Part of a small language model's weights.
Size: width 320, 21.2M parameters.
Architecture: RMSNorm before each block, no biases in attention or MLP.
Training: a variant of Muon for these matrices, 4868 steps.
MLP neurons of a small language model. Each row is named by its layer, matrix (gate and up: input weights) and neuron, and shows model dimensions 32-127. Each number is 128 + 32 x the weight over its row's rms, rounded and kept within 0 to 255. Numbers have three digits each. A neuron's up and down rows have the sign that makes its largest values positive.
A block is one neuron, or neurons of one layer that tend to fire together. After each block is what it responds to, as a language model described it from the Wikipedia text at the highest values.

L3.gate122:140095071172088113151080097154088103096123100178091127089142116127074051108148064114153118108140085170125165108136152134159167104133095154161069071143116153181099145141136163156141093152132188117135127135123134137131064133211144147070139186108115157155141147079111137073115180107107161117
L3.up122:133154145138159121172065090077021112109124131152060162079152148154097142126142124126139130062109111148151121150159122113162195153173178100187142118175167151131107154114108144111145129147233126142097142129096165153104149183136145160062103138078047127163157120101051115107174173144062126131
L3.gate586:169155105093177196131100190091127117109062135197149137137176115103073133132135158117126122090143133099199126099128087080217125136128186145110194099153078108216122133089166105176110107122161120113083170100111094115113109130185118163167102112174093134192110108080052092094150101138101094186
L3.up586:187144123146135178102087113096123078131134120175192079086169140137140116099108117072080179111111055119118131143150151081118157175139105106164137146151155143147101126154159091129052174082126162105101133139128151180132149117147170128175124184108156188150123156084169109092123136128151122181
L3.gate660:138059154117088165162142101148140102111099187200166148115145084147119180127106149132148152138099090130198153136136109099102155101118164080157164120106124153169117096154159138253103160105120125101129122112098081118168074129160126162119113186074116173168124149121154116120163088101126127084
L3.up660:068101066104159177103099157195151147106116142128077131172113113112116116145100085143094205131151120096143158148150110076073130153103158145186050122162082149158078042108081173170182142090162156130109146093077140123158152173173127129109097122167090174189158039075121123084150119127126195150
L3.gate754:172112073148126171196150114116120109127147098152085198049185134142119133154093154104172090065113199124117120138163145109157096128218155141096200087115173156123054101079146138117078057150124179102093086114104097142194138139053122114148168157151130091108174120135143128087197108139088104115
L3.up754:140114082191139179128123175134125123149116148215101091164136097148147107142120120097125111086116084128126107156117139172112133164135162115151184125133095144181146124152125158130079146107128150065104175125108090122196107160096113095124176171130128098133167152137176124085146108089074100070
Responds to: Proper-name word endings

L8.gate1157:190140119146142152143144156099141095193167130094157203175120101109141095155153132169136146123179163180164128121121138161089174097142131191162125167113118142169116170124119157126194137084053082126150126111077135070149177161098110176124146064097071114108090145116173135122118132126101110119
L8.up1157:143053141033140140082091093146189130083102207123109079177134092124101088057106155151104156141125159114141156145166097087074158098103115118108117154073117137175102100159105110179102103105101090101106138061038118127129137155158118181113146120167116155115152131108106141134165185108121141139
Responds to: First-name opening fragments

L8.gate431:143120073105117160094123134163090120112192155145175131160091137161091100130121100084138069129144115146118163151153154125073226203122152142177094151105101160122101127174081099077122145166164146060148109119069156180069151081130122083097161130083166102108113128151142117145165093164116053103
L8.up431:112112099173122151154114177195154150123127163148132109176129148132154115138082148134147154133139166122104133111087198166137166147172150092130149093146181098158078148143107154109176172122111119110093062105075128126176105163108093114153092034086138071112114143101168181155133156136101118033
Responds to: Name-final subword pieces

L10.gate193:138124121125152122176157156089108124121159095115129061106136199138138123106133146097194185182096120124162149094052079064075096174178143131144134108088093186092148066149117118062125125154096146147151204101130161114138157162112093103161104055181128150185151148143157105049187131104137132139
L10.up193:126199179156149115208092097192092164106145160106185167172093112133067126080152121153150124113116103121117142149086117102123133154177146172105117103137127160123142113105121108062099132172132166180144105113071123142156140162118134141142092134172074122122123122120151123108098075142183152131
L10.gate213:104146172153201101094119096148122092164137116141066063115129082120135122076113163157154195132145107140128139152158140124088108141170074123099030073061141090135143130112144093135088115132154118149141131163094101087101097082107129157173078155117116099164152088070127139179144120065212125129
L10.up213:066084162124163094161167097120171071094101084126141148063174127104131175154120109151142142147142125173140111066146150048087158158165152183125173117064104223120123137148112130165120173149121112123145132096083061174140101106109116125141119215143108114106166105150138153149043155189106161127
L10.gate337:111066116111171095149099124090113149093077111155126046132141162169204108086166140126151174174171142161096169136185146152137156160183109075088127159125136122153190065134109150105100123146112104058105136161155166137117142175120120111128117118099201184133149134128172161120138187130171158142
L10.up337:089116135099115126087129165097099145127118157088088100147106174123127138163154084153107099160148087150085130107102080064122184151157139115107128095104141178139086129114187112093097124162096118104136171143120150096138128171150094127076169114116141116137135104153131178117148219152122129123
L10.gate416:126118139083148094155166127169130128185148145133108123199082109126135131097106103149079118127126130191115170087128130113173145099118145125124134160072148095151186072158090103097147151141098075158078142133168156118152054151115170052107122110130085075167050109104107136113110125147157113051
L10.up416:093116163164085155161134073182084154106093124194112087166154162143147124103092114087105113122115074121163141135089109142098121189118125123183115110092162071136122142145135133082125108170103140105098162130140122096087074119096150083187090103115123127102119181121113133117127120134123107101
L10.gate419:119095101160103068090090148108085079105115119126079112123096140090164159136090098174104150110087087162162139129101186108121124121170160087032118170166106125133146123112117136092090130124107092096139132089068112074147137129165127134143121151099072117145084097090157147137159142085155151153
L10.up419:101062165132081101179106089108154191159143109119109145125193147143133141131205112142165133103191101162190176063112161119150118119096123134132155146135139137157189121077125119058075090175118142140071147094128164114129123120136112103144117093121137106152105102105108122123098069125170115133
L10.gate500:128118126123123133109157160034117130138103146087123091119120105153089131082157121140033149081143068114143135085138145131117098123156150129101065087129076122152128079154064114129106070125081139123164151077069156189096160113082138132108097122111135078111123112102177090110091146142121136072
L10.up500:113100126140112103103167190200111142138130081156103104190062139141147155144135155156144142152140110166129108118115122081135095136087139143168115094132137100166053138138109124085168107119163152128110180085133144123120142088095117144170148101127140183175132102153185177165141109151117147145
L10.gate595:105127112184091187116153127105135095121115165160121211163095119152133132143069091118040105137095173098110157093099092075172132105182122103100168124184145170128186106125103094041110162121126106086082111142160158133121130146141121150077127078168094123132173199161128128131153099171120110120
L10.up595:133146118128116108155085115101091084094144094154110119137119169142119094095168150190179133088128075087131126110187210153157145132183163184118200090131172128126123153114119115130122119163054097092137153107135047134079135086085125148177132146128118139150152081146176123113113186139149107166
L10.gate596:038159114085174048170098054105115143160118101085083111152171169133109142121179151148070156098106116077098127052147135104123104104156168138117112157133115101124087181139114104124113071168110127159111156130171145052092103182132122100080054111103128117140188104141157164179149160146098098118
L10.up596:196137186151080175137130144132067121122115164069150127138127153110134143103105089109126120130098156085079159166103208167114117186141120130128185138140106134116120150113128171177152141117128134142109095132110022096138055134105083148113100154150068118159106105180143128156143128122145130139
L10.gate723:116138109195161146159168095162093080119037149163149082138102148084099102153113106135141117139098115129154152125088164181144108097232108151045108060096105127158129115168142112133112096101167156135118147190132175129115138227132115059161131082095171135110184072197109116148128159085105110089
L10.up723:072095146129136118129131134166142104160107152110121128083101104068130106189125074111103125164117134113133085105155107101147102147161099076153099051134140167189138172112109136171065093170045091108171118154093182129131112177111149142162117127147062152134092120178086099126120129113157136118
L10.gate746:054141139132104115120111112096118159134134142148080139132137144143187139108125104157186139101089146049168103126110162124116063143175146105133103127177116130202108141113172132115018137134116073137075122149163183106146165102101105178166099138134063163129087131110151105135135106139129122147
L10.up746:137164160116138115138068115162053139145093128063171118090167166111122160118142138113139181101167131120147179081072104080109107080139156112121135130083063138120132104155199100141074093141122119143139146165130147065130119184159141118077127150139090172134129137093127209161091118127100129090
L10.gate775:153155149134098129145152115079102145132100133098116125071189177126117156148165181141125153166100158115141109125132144091200128142182138145087157127172130085118111110128127141095115107129121111144144158095124072102162101114119116172082051148163125176120052134133099125145114104166151188156
L10.up775:093122185088178101092113086118112077106162163161138162176135144072104151071134095164142129098093083151117121147134147197126066121177183176132100117126093114109160136056118118069174126109132105165108072067122153132111096174136148100105141080074166169123132116118149082112192137109132113135
L10.gate778:138072074128111141202098063086119056191100143144147199109119100170142151155129107102130203074092057116130168144144115127142149129100121143152120120120147118129110090101179102146132184142138105176155132084108190096115113151093135159106098038111122112113108122140132135127159207088111129124
L10.up778:134130139173122101102119161088130135140056089120113150102112139110151115182192116107097088122117148109117114115154131084145122127121151093087058181108125130188125089062123096095121141163167130134130169071142117133095126126154112134147122203130098156138102184136138146148092080074128164143
L10.gate847:133162159166137166153130118154128150172117133173122148082102141111172075139149201125173114063105094152136163167131108111145127137143119092132131108045082099116111081132148097146116184147118152120151159124164084086164154087135118129186140106122135078092089115156159123122164135173138113193
L10.up847:153120110160118128122198124127137130124141163076169180203110148132158096129130153140161119117154124146081101090045148081162126131181121233083134173131195139094150104149181134074105104091124133123133118163110169116068108156183094119151099133191168119159125123159131160122156111133127122111
L10.gate1072:086161148113093105122098169156140134132147067065177152155137126146117092173126158093078165148099169124155147134119166163101121123131165071080151093117122136141138139104151114095132182148121131132152106112123167084115103156095097098126122104089161096126104158066114110134093164101110121101
L10.up1072:110072123130118141093103091152094180109082093110163088167133100121142115120156124117104111133092130117187184187097131119063144085134114163109116107109080126151164140101214143175107191110111177103122156162089118155129170064116103114089092145132192079144123126106107136200070165094113122109
L10.gate1160:197131147113073108159164217107100144132049184146101133116088123133127154116140090090121163160144165134135119141156176127136111080175163106117156041115081157138133125134154141156094169148129137098131110121153145110079156125106102056118096156175122124153120076101074168136174138136087109088
L10.up1160:130096150089110132133141135081144120112153150139138137101123141164100119107044119092138157116131164198160175089122113155164024128032133203109133108150119140123089101181120101131134123136069069120136159120163144151113153130147137120134143106101038190095165074158138173101133145094155132151
L10.gate1199:107162148116147093113102136107134132122170105189178128062154153146141195132111166106190117151158132187138158098149118077092156076154124143110131102085102159129114052165142085066098165151133123079159137096156168158125128082088162162116094131146084132118126065110107104132154168092079134146
L10.up1199:138091134143139131170081072124180147118189158112112168148155117080122118102089105106144110153081153137116124064105136113138070174172096089106066133105115172146110166088158072118082097075076095082092164110115159114161109138156152149228132149107053149079112077134172150111073132130151123133
Responds to: Prenominal modifier endings

L8.gate140:106146093185100145062143094125129129146158095151167115095108080135154153167132102099144078123079093129144159176096112159141031067140175161191073106123126192158137131119081082106114163137085114117144127159155164088172102155174106115121090086153067116107118107124115156154102123098129131088
L8.up140:106115152133106143199114085134179126135151158131143107078137083185089149113105097105106191089073157169029141148129148136112119042160103100139167167148125163135125142127096105107049153123087116094070167152126179117165121098141118167152098113103095104132099090162068159173118180135163168134
Responds to: Adjective completion point

L10.gate34:097139105132088129169125178172076108115154150077093138149114161101108095159143065080162143151182147099109156074095107149107144185146106131100148166160133138152187169123075150128080117152114171176136116104144125090090158190135080161162114153123073107140131132145141111070111151115138059079
L10.up34:115113139170133149131145126205133153129082169099167171083111125104081133168131148092127087108089191105177123127119051126113179165161110128090198110109157063114107157072113136060134156116103118084072164145102119110113131113166136123152118093079158132135127122107136168151114107127106082146
L10.gate64:129163114174098139089126203178122122150086181100122120140140160148205113147128093113122127091066187107137133083111161133143121131154138143088093172116130131109127174118118135154126135085134088112107075059143147143086136149103129125149121089120112119155113125124110133114106158151113088098
L10.up64:158096112162115113137137112130076111118107161106129127135108095118123168049136159147084156136125127161135117158181144107062198171147088157133176143161166125103171173118128134117080158084151097152093128107169104111122120136128071100133107168079136147132187086113118138147102133121168114123
L10.gate151:110064106147106147202124118058148117074161145153105205129127162107180148121154153120157138103124140151115100124086124126173149120096140078145171122114115118139122098140110160140114147124135128153212122131110107150146086147138144129126138150129124145124159131116135178102176229132114112155
L10.up151:118060161066191105147162157128124148135176131120108175158176142170130157141182115123071136132154123108118130122052111157134168139145161143062138106151153121140130089116125164132150121099111155159107125101057083112168128120101136136146149121137141144131103144109132092169186191146162103083
L10.gate210:173139121205179143100079175121144093153118148114103124145147161136148144120088191128137134136126126176130095084207133168166103129145181098188171144154109145143150089167109155153172084160117072170134166110176134109183112134128115152186201131138125137176141091135122135187131117136107126075
L10.up210:038086138146138122129177143127192161091135142141145123093083152171141163094146111113162156110113125148126170146138139108123160133108098170135153141117105162080100130209134178136122074140135092086136105017152095129111116162184140123103142078104131175076140119125093115193158088160127072092
L10.gate220:111102150116102139090097160149102113172113152148085119092111079115101098129118111073109120137105137143131077169103143123135134092111164128135078097156116100147141134151076118090092128187081124138100137101080097102097116135115070150126119105133162149111152167127063093118147179144115108111
L10.up220:128098160143139106104100151153161119195155091190100137071155111148118163019103115117109131104117111106182118133176122128137040108153097098123163111095173086095130122074154137085178107147067121156092143136164103149102116153154147177198185116145105103104134215132093087117154108107138083146
L10.gate354:136073164084130124162155117088167130161136144096140116127111127113156053057140173137085142161156122117140139095109146081130166124085077183093119101064186107119085120126112146131089151086188075110121162133127083108117174091153111111137170109117109111133049129073137124089178134140166146125
L10.up354:164079179142072199139127134123124065125116136102126165095144122179162090159134155159119198216171122174137119156093136094086090109122147130126130102099147135086111216136135097087104084096118117146070123121126126120116115155171123052099116090133130164158141131069138116156106194140164114135
L10.gate400:128145152143115134124147179095122148121061164106147181110170138184131135132098180116067101119049124160152151186180106144100077098143134121111080111096115099094159150151144107169063132077144158141064124093155114210126085156125028132140178138130208173148124128137100155117117140150111094148
L10.up400:186089067136178158109115156093076089188187102122124159139135123120157118104127125123145178136177131075118076104090151164140171183091132134117141123065172145161116110150145137167159139085154126113113116046078106120148124107142096121142134195097184171158104123166103129157091162086116079067
L10.gate619:163156123102148146095118115161120153110060135134084128120143099180101153131182159098044122099159119131103081101130156114179201141156197097129118071120128125101110135165128145185100129142079098118151181135147133126118110134139115151000092161170172101096131113130081185096109124116107130155
L10.up619:103132111152133154194084147133137098121110074098106123095117135173162129153124075146082170079106065183148181104148121163075183161146135108161126176146115100148098083161063190120167197122183185126156090172128112079092137101114102133060116109118193122130118084112132164131142133142081157082
L10.gate620:181124104144207112073176107193091109144129122162089119135105084115181155131103153149142097177097091074101142093165076175166093114120140114093148167046156114076116145143134180178174113154110119057076074165127124153121110096198055132123156088104104128162126120095081171098080183056167099092
L10.up620:127114155134096158104106144137096073190089091130171107110167144153076093056160161166162197139124116131132127115145095097138213110062143142180146095139155088162100161112070090206109114106102171118126159122159105120071088113121092103082134127100167092115183094185139140173122159083161103086
L10.gate780:140154112089166112182131099155116075122134125193083133177135085116121089121095083119132143097097101085183076124136108089125152135127140153126095088125124157158157157119155128133106178097120099130091135094118067114085121120109137098089106125141119093121177140065133117099142074082148122058
L10.up780:163060133121118178105144111106141124112155168105089127130145158156155151138157094115136169152139115074136112095162149135132104134137071108133162169196118136097105114106120102092139126151146133139131054126164154128138141151169107161157170122140159112153178126137127169106122133087096150101
L10.gate840:096084134145148105157169158120158228131162096170064117165110149127173156116116101177085031122123111108162101128108109158136129149135108112115131138122132149192145121105149122105144136164088123206119095114137115132124131172116145158107146122126181110074166087109166161120096122062136131144
L10.up840:143123105100141113146182135121148126122084147146097108097152135133184080101174127057088059099130160126143159135160154131175140092141154125157111110101193127112066134105173127114124106109173147161124117071085120089082137153129114102064113133160167148147192118129162118084084109118104127115
L10.gate907:103061155141118121065065186142124125135141131103157141181173171094175166118125185085143084128119099155120153113106123130140104135107137124132127137049109108135162159122100123187139106113150166166180138103141031127080062093086138135147147103113143144101094091194130129091079124159128109112
L10.up907:150112088148137157127088147152083100204070116115116117124152171154186126147137142145155143143117124132131119126111107134180161186100127158078061104131165110104130152128192146176093149185134102113207175091146109128159114178160113082076125106166148173183120126126111164125117147084088148132
L10.gate943:139108065130112135102107190126149238090115125131140125131145155143133151130091137152182169129156140130194160162145117156134086077098151154155137192138125072124088109167140103162101101052094160106106077127088152069148086122127154193131137064106194102098140106161242149095143141117166111109
L10.up943:162091138163098103102166164158144118178169110170086123172143102090097064186132194101108098080166121138086120167140134167103165127142115129174178088105176121111109173191108165134121040083135108135153168104117062117128112115127085145109170160159088109084150120093151078157071099197117141156
L10.gate954:174102120111141163126146205114177117140135141096129142188153144087184137116124164121140132164106135154138181069109152139142161136106117103070073110040117166113093135118157103077109096111114124148059114135130092116085116147163080113108105121136095139110156112128147143118104113102156128126
L10.up954:105092135109090134149113154101151156115112093143150115129134127198068102105082142081149131169171089089146065109162138088103135139122117094133080219161188136102153107138085116108150084089109140118068083097158112096072170126160147152121139148124141161074139100126110188114167075145139142106
L10.gate975:103126133200089073115161143141120160111117116160090127168133147094193127176086138116139170123095145093126121140119188074108188177133096101091169136165146087131097116151126089134121162086106097097139134101178110121152077183123127126123133169149094124101144109153115142140068117130146112086
L10.up975:132125110111118107160145164090173118151121112157112132187140123173153151089128126119109131149129169130181075161171141175124174152158130107218128142113139125145132118133120169134128098128135143161115136060154180121145111093175110101126124070088131135123208099096151123117098087109161103147
L10.gate1001:196171152175160128119150089089127120134109109140120140153139132134097137115117134111152104130093110128094187105177156116140181148156090135104177111101150163204089147110052131154108100037126151156118102062147112092121101140141075117139144121115138085098107137104136166151120088139117076160
L10.up1001:147080122104115080140107147160119139095139198140114117140088062128167166084114124105168095143138089078105122100170208105106169084163078094126165092134114110135113175091125152118128123114100152230100119079143099155123137170164140113141085113157162101109188153121134099184117150142122095122
Responds to: Sentence-initial subject ends

L10.gate15:101090097147128128070163099086141141108147150134115096153098086113083110152130145113154095130087168162141117086141049196089105157179132137154101038054109146156086129128169143116104162072129037137178142132090106138109171123105123102116138099170107115104168108100135152106163095130119203106
L10.up15:127145087152139178187095049112114177163110132128124173123101140121115073115163158115163146109115088122174155109188069136074154120070120155122106098098134125195152149113158138182101048139155102100081107082129141117143124081092131185098178144108160182081123093125125186093144089134100154160
L10.gate81:149080165126122196127156141142097185137098114145061140121111084147088094106113128131139149089206138079134140124127155101090131123106117106185096117058145126137137140112119091122155107082149129118144162050106135111170095163125138156136091175149142177175096124104166134098100073101091110099
L10.up81:144101147074092153117084071164110097139104148113118138172064174131126185109099136142147093159123117155132126148152091161098154132113106104169154133135077100134120137158064180113114134107124118159190119106115126161112204197145131155093150148132166113178117125159130114099172117155108161191
L10.gate351:106148135139178116065117059119126116142145159131092093198112125145116173134154153157138127020155115190160119120091137109130104115160147134080130143155145117119130116165088109066099053165058148143128099139106151114126148113143110115169104097177102158112113137146096116112118123156133161114
L10.up351:116107114076104115129133136075060141137119114122109141132180133158125160135165156101108125164083184155149120065136101181089133163061074117066083160135147113178106086121070098153153103107106108127156103120157122140158132128135153151131117173145122129119161113101098130100074095130141097125
L10.gate365:181057147094134173171158090082143145081128078113121146195114177157148153131149083148136111148158160124154123162141119073067116181134143129127140092133140139168159211130062119127113134124139145093137143144090094131146167160151119129123186101147190132128141109090150125080193137093128147132
L10.up365:147166118165078102106084142104155152191102076099119150117095113124103035147124178167159178064128109145119095084129149182140137127105155111128135113128145119135161087100183212161146129216114122117113136137148172117051166107130087103089116090090143133130159161101136196143113155149121100054
L10.gate458:095134160179066085154065074107099138129123106111170114105116154101130115133128159138108135109109140110137129113101119121050119131115135130146143080064200187183144062108149124139156088098125074143117141151100185173136119112191117099134115137172121133109166123094075162121174158127137157120
L10.up458:132107065197152147127135141191071104111197160117134105149087119125153182131166169137152160099115185165196107140161135166057138108195165108132115118095074136132179150123094142126131072109141070144146132146091154190159095147058109155096123119104135158142155148138087149192109152171133154139
L10.gate598:164099127128129093167117122117077050162066074149161115131133112152073115121209115159154169121127097142199149061168111187106110168120136136106091187184080116178133159114175105141081106169086179154123138123167148120120148106077130109171102081161111174072154124125085118148097126175162148078
L10.up598:149144102097080130110141105164099115094150144158122116113083174151090115083115196077155156125092103119167184082144106103097096129116123122133175124173087119130099103152097096118197175176140148155146105126127141090143197144165125157102104165122158144153091111106143164106114101079108171156
L10.gate643:178087009167160121167190153085116152106136151117092177132149130128168128086142115110154118114142117053085075106180152147126117091066167101181078102130076133122101145132124110082172089062103128149133113166103120137187113154178122103148165057171160085086149089146207124173136126175160109146
L10.up643:117108113124115115069076213139105135128139138132196184111156117088092053104114117103167098113097161161115077115120118174130189159142113165115092118151145118208085145114179170122096134173104171118117098152102103099134207149110162066140117134109112115157137135142114136113186127177089150159
L10.gate762:134123149167110133103115119191116189056139126142141097140099145114186149144161160167117107179124126117106131145215131069162203122155161105174151124145116074138180120192203139113122132093192122135069112148180182105148115130115081096019092097147126093112161116147149142193141167179137129158
L10.up762:119151062150202144139130167098106096165140149116146110142106098142118155095117129154186137078146111154152119085135200186153166131096147120165105175129129126143142152123123155127120143099122097160109117166087130150094186163196100112139104104133131133129122178115086195122089121090117107124
L10.gate801:098124070100160135181189140147127188133117174128058172137093127103128122168146138153078068114170139128127106103092090107166130148137145133105068140095165130150130163182079241116108064074113151140087082115068176142136135141156150156128126074100125147070103072159116142118165145175069151078
L10.up801:185103156139071099127175147132131069173176177136094088074166155121129176106082110145081141132139147108130116131153142140099095127156170115117142147060138104126149120158103053153083132102216125097100155108105142166123173141149101054186114106189135094157162142167117138111160114141060140126
L10.gate807:169116153070117136127109093110107102151119136069129081095092143180143107055126153128103082123120106114099087134073092106126148059108137128123175126123147171154142175152148110168127135035129112117119204086132194132150112171128172126116101132137106088134113150150099130125115160152096106118
L10.up807:072120171098105078158170130152115184143085096130081137080087151126108066117103188141124178120088099137134099126116095156120178118115119159139138174137115111126141146159152143149130172105119158121092166089131153156115156186172160174103109101077080120135114144120068155075115107132183090147
L10.gate830:135130191125115060137144099158086147144137153146128096164137165086140107069111161099154118128113157035062219117095091172156073100115090118162144072130152160143182188172136155148075144141151090177141179140095174139170159091104104127109128142149075157196116156081119117134136118082064124167
L10.up830:163107094093147131196166078106146109126072084130096124130087116092073162141189120110103111127199097069114141145146198070096157112105160082112087140101163091100126134119087106132101155087139099121195147171168068112120162138169099152203083157085128122102123136090128141076187139066194109130
L10.gate888:137095161170069129152117153101128093167078141164125120165132103107168120154159133138137121115095150054208187160075141151110127144184093166134052160148113142110131100148098145092126071098191126148129144115066104160121164116146188119117143130124162143131088164062174159115176101136160127172
L10.up888:137054092163113119189137122131104124116128121156168131142132153128113099103142157115148132086068130125149081094096197136121115120140094144132100102103101108178103068163105095189161155103172090143071177129086132112106083181135086080107187115146184162170061131152105146078138047132099126182
L10.gate995:122056094134096136174115153119126134152091122179121113137115138127054167065185114163145122160097121116202126055092109135136136157128131152122121148068160179151131168111132114112181103131075150136144187133102167173174123097149150159115127087135179066083134176057165187112156108192118143096
L10.up995:112114075206127131106122129120098104140137095104189077104077111161058142078182125150135094184128114134153129091118139151177177186148093072160095088099102100167131152131140133108171093069148081132150109122100114181138134169131106095110202166081187144041143181137159118126170131081123058168
L10.gate1089:097129109147084083132149065117140104165151130103123110145157157158116118059114089105176169175116165102160136025048121100083131089144157144135087055110133130116108165088152142114153133133119123125128181100148119115103112179160092127157069158095151172122202129151097132105106114101149172171
L10.up1089:191148178106110134136087095147082042157109147117126138092108045098130109169162137100186129157139150098196099107142130123114154126102139146156097083104144149146120075151112163147132126150102158130111163104095127108131162063148162123080159138122100060139111110160104111151088125098117166115
L10.gate1163:113137084098069088100110093101110083141134114109132128165076149124130090086103156131192147140166135123136061073133088095122158100110093157158073123154121116184171177162113097104126069131074046125146156105090174079112191188196091108176166079125121184119170162128125136110145124146121190127
L10.up1163:120086104155105102060117154150097122194128173091116079159120105143079116073178131136143224124129143141138114091191115076120127137164126131174111094119118124104190118150124099128182129151130110093113129087152177138131123089133104163200150191134132160181131166100072153151058111126127127157
L10.gate1229:117155129144102113128110157128120096104071125113172106120135136138107116117134134120152107182144126115144111152107136105118111128144179109147106119050126126124122162155094092116065107140124148105113097121098122088107137175112157136108145059141127145097170135167109125160085175164023160155
L10.up1229:135178096082145123065111150114107131089151171126092126200120134099082137126105105131126084155132151109167131135154107111114085161089112148094115121145194143102173116147150102151105129163126070121110084065138112153114120155146117148121187138137155174105113134132241132078161164145074221122
Responds to: Person first-name start

L3.gate888:152122141116123118093069114168118135116116119157193145152173139111127110082123101132130106128121138220167138093157160124137127074190119093129190112150113135108178159096094099106150139129127120106177121137122070099106159144078126136131184128102113142098141154185179133143104132149111174142
L3.up888:169141102144126130143059190116160202188091164087144120097146098156124118099179104169153186119080184121171102154099115118101062207116070145098121165159117140097148100133138115145101113086179120117091108101107146181105096174092114161111065093118124131110112117148099162114110148095167085184
L3.gate902:091102159136118174116115125139177174151132148116131126165157193134145105122065187090134156124122118174157126075104126111120100107114127119116191158138120096135084135136062168146136167093156057066137078155088182113121091081154136086110117154158080148177114098152127117153135096162126182075
L3.up902:117142142153137147136191128127141131140099165139196150127140106153138061131126144047190097119096192115150124144086160131125098106177114105164109168137165120141068117196133152124121129066137144132116157120117170102138115194183119176144108099156170181167066144112096102176138139083156154076
L3.gate947:086113094103115121087124100108145132124124159101110072110146125160111106122100150120125114110166127143192146088123140099129145169131139098077190205172097148145117114116124160088105128120158156063117173132121105142152122111118099132106144207121103099120113079162147136089150143173134088132
L3.up947:191136156064089079093197153122149137124104127118114172158174118152100117075145149128173119083118160109059132146112147120124099118154141119129123169140151142174065117089148084174066113124132149093094057134133158107169174164092126101187168144167126109160081096125125097144119111142156116096
L3.gate1219:162123169176142107183124087072150103160086170144106153139145169114135083099113134146105144155084141096148137183162178113055106119128135200102164176103148122155166120155110201130123117106166152181135177114117170122053166064164103102090096151114171145097118151147121107134203120145052111123
L3.up1219:117111175148110112178117171155092113092063195101160154093133138101056137168146143143093117123170151108155137157114131156177123125129094127184159148097117159158116110094179091117101099153100121150158124138141082178125170141147089182168089130089106135140110127172150099125160134113124142164
Responds to: Possessives and opening articles

L3.gate284:132132097174168148164136127159139133077150186047156062096168110088085093117097153115145072096135094176161092112153105173092113149112118107132138159078097097115139125061109176132156076107137178115121133135097130081144177185100133067170075174094126148107158146187150148151170151102159132216
L3.up284:120090127164115129133158066132110141124144130117166151158153148136086066168117120109108148139066144149058163147132116163120128149156087101146103080110157093156137121053153167123121105156126156087104110153076180091132163126105170062097125183160161085093151145100144146101151098101114138111
L3.gate457:128086121103082146036196118174121128086115184141138146155084092139124157165127181094142081086186117109135126150129100157181186115161163130186160135145152148127134119120111132120125098104057117165111136146089188167109172140098139104117089122045139103111116147095124097116125131134128091114
L3.up457:114131188146068121196158084199152117173153144126102153127094131134133157112092040109119103062171110074097146111123099122108120134122081135108093139109150135091141111132076101157070131114134105118183191160106122144118126124164154101100107157117178190116137143127085144114103099121173123199
L3.gate818:146084125127114110134086182128098109174139112127156128092107120123106134156104147123139197093170152131118145128122092090123166061179155109183176136124159112040172167096142086145128156148125081125071117091138153120093045183113128180093052100077051100110121158158126156056143150075118131087
L3.up818:213101083117237149089148140152136095145175132190101171076090118086102077080121127113159140078193096078134125132141082121081142117179089093173164141098112110126104119173124101140136202137176114127129113102117126159139090159095144157151026078043059145169115125144161151138130160107140158127
L3.gate1180:096077105183088172100081114187128071111189072147162155107072134118172152119130112108160148107161132158160203150092139097149168146126121139179151179123105111143117131120148126121122115116141121116094148157085076162126141136112104157060116159078144141072137145089072097129168192131116148122
L3.up1180:084066163130127154191135169201158084128164204139090149093091137129112108147107109126095131110136103117157162108082105096130156120170092139150112059086138131129116144090138139151157121164202055169078154115151175143133096139163143145081113087089212131131166158070095135109105169133077165115
Responds to: Given-name word pieces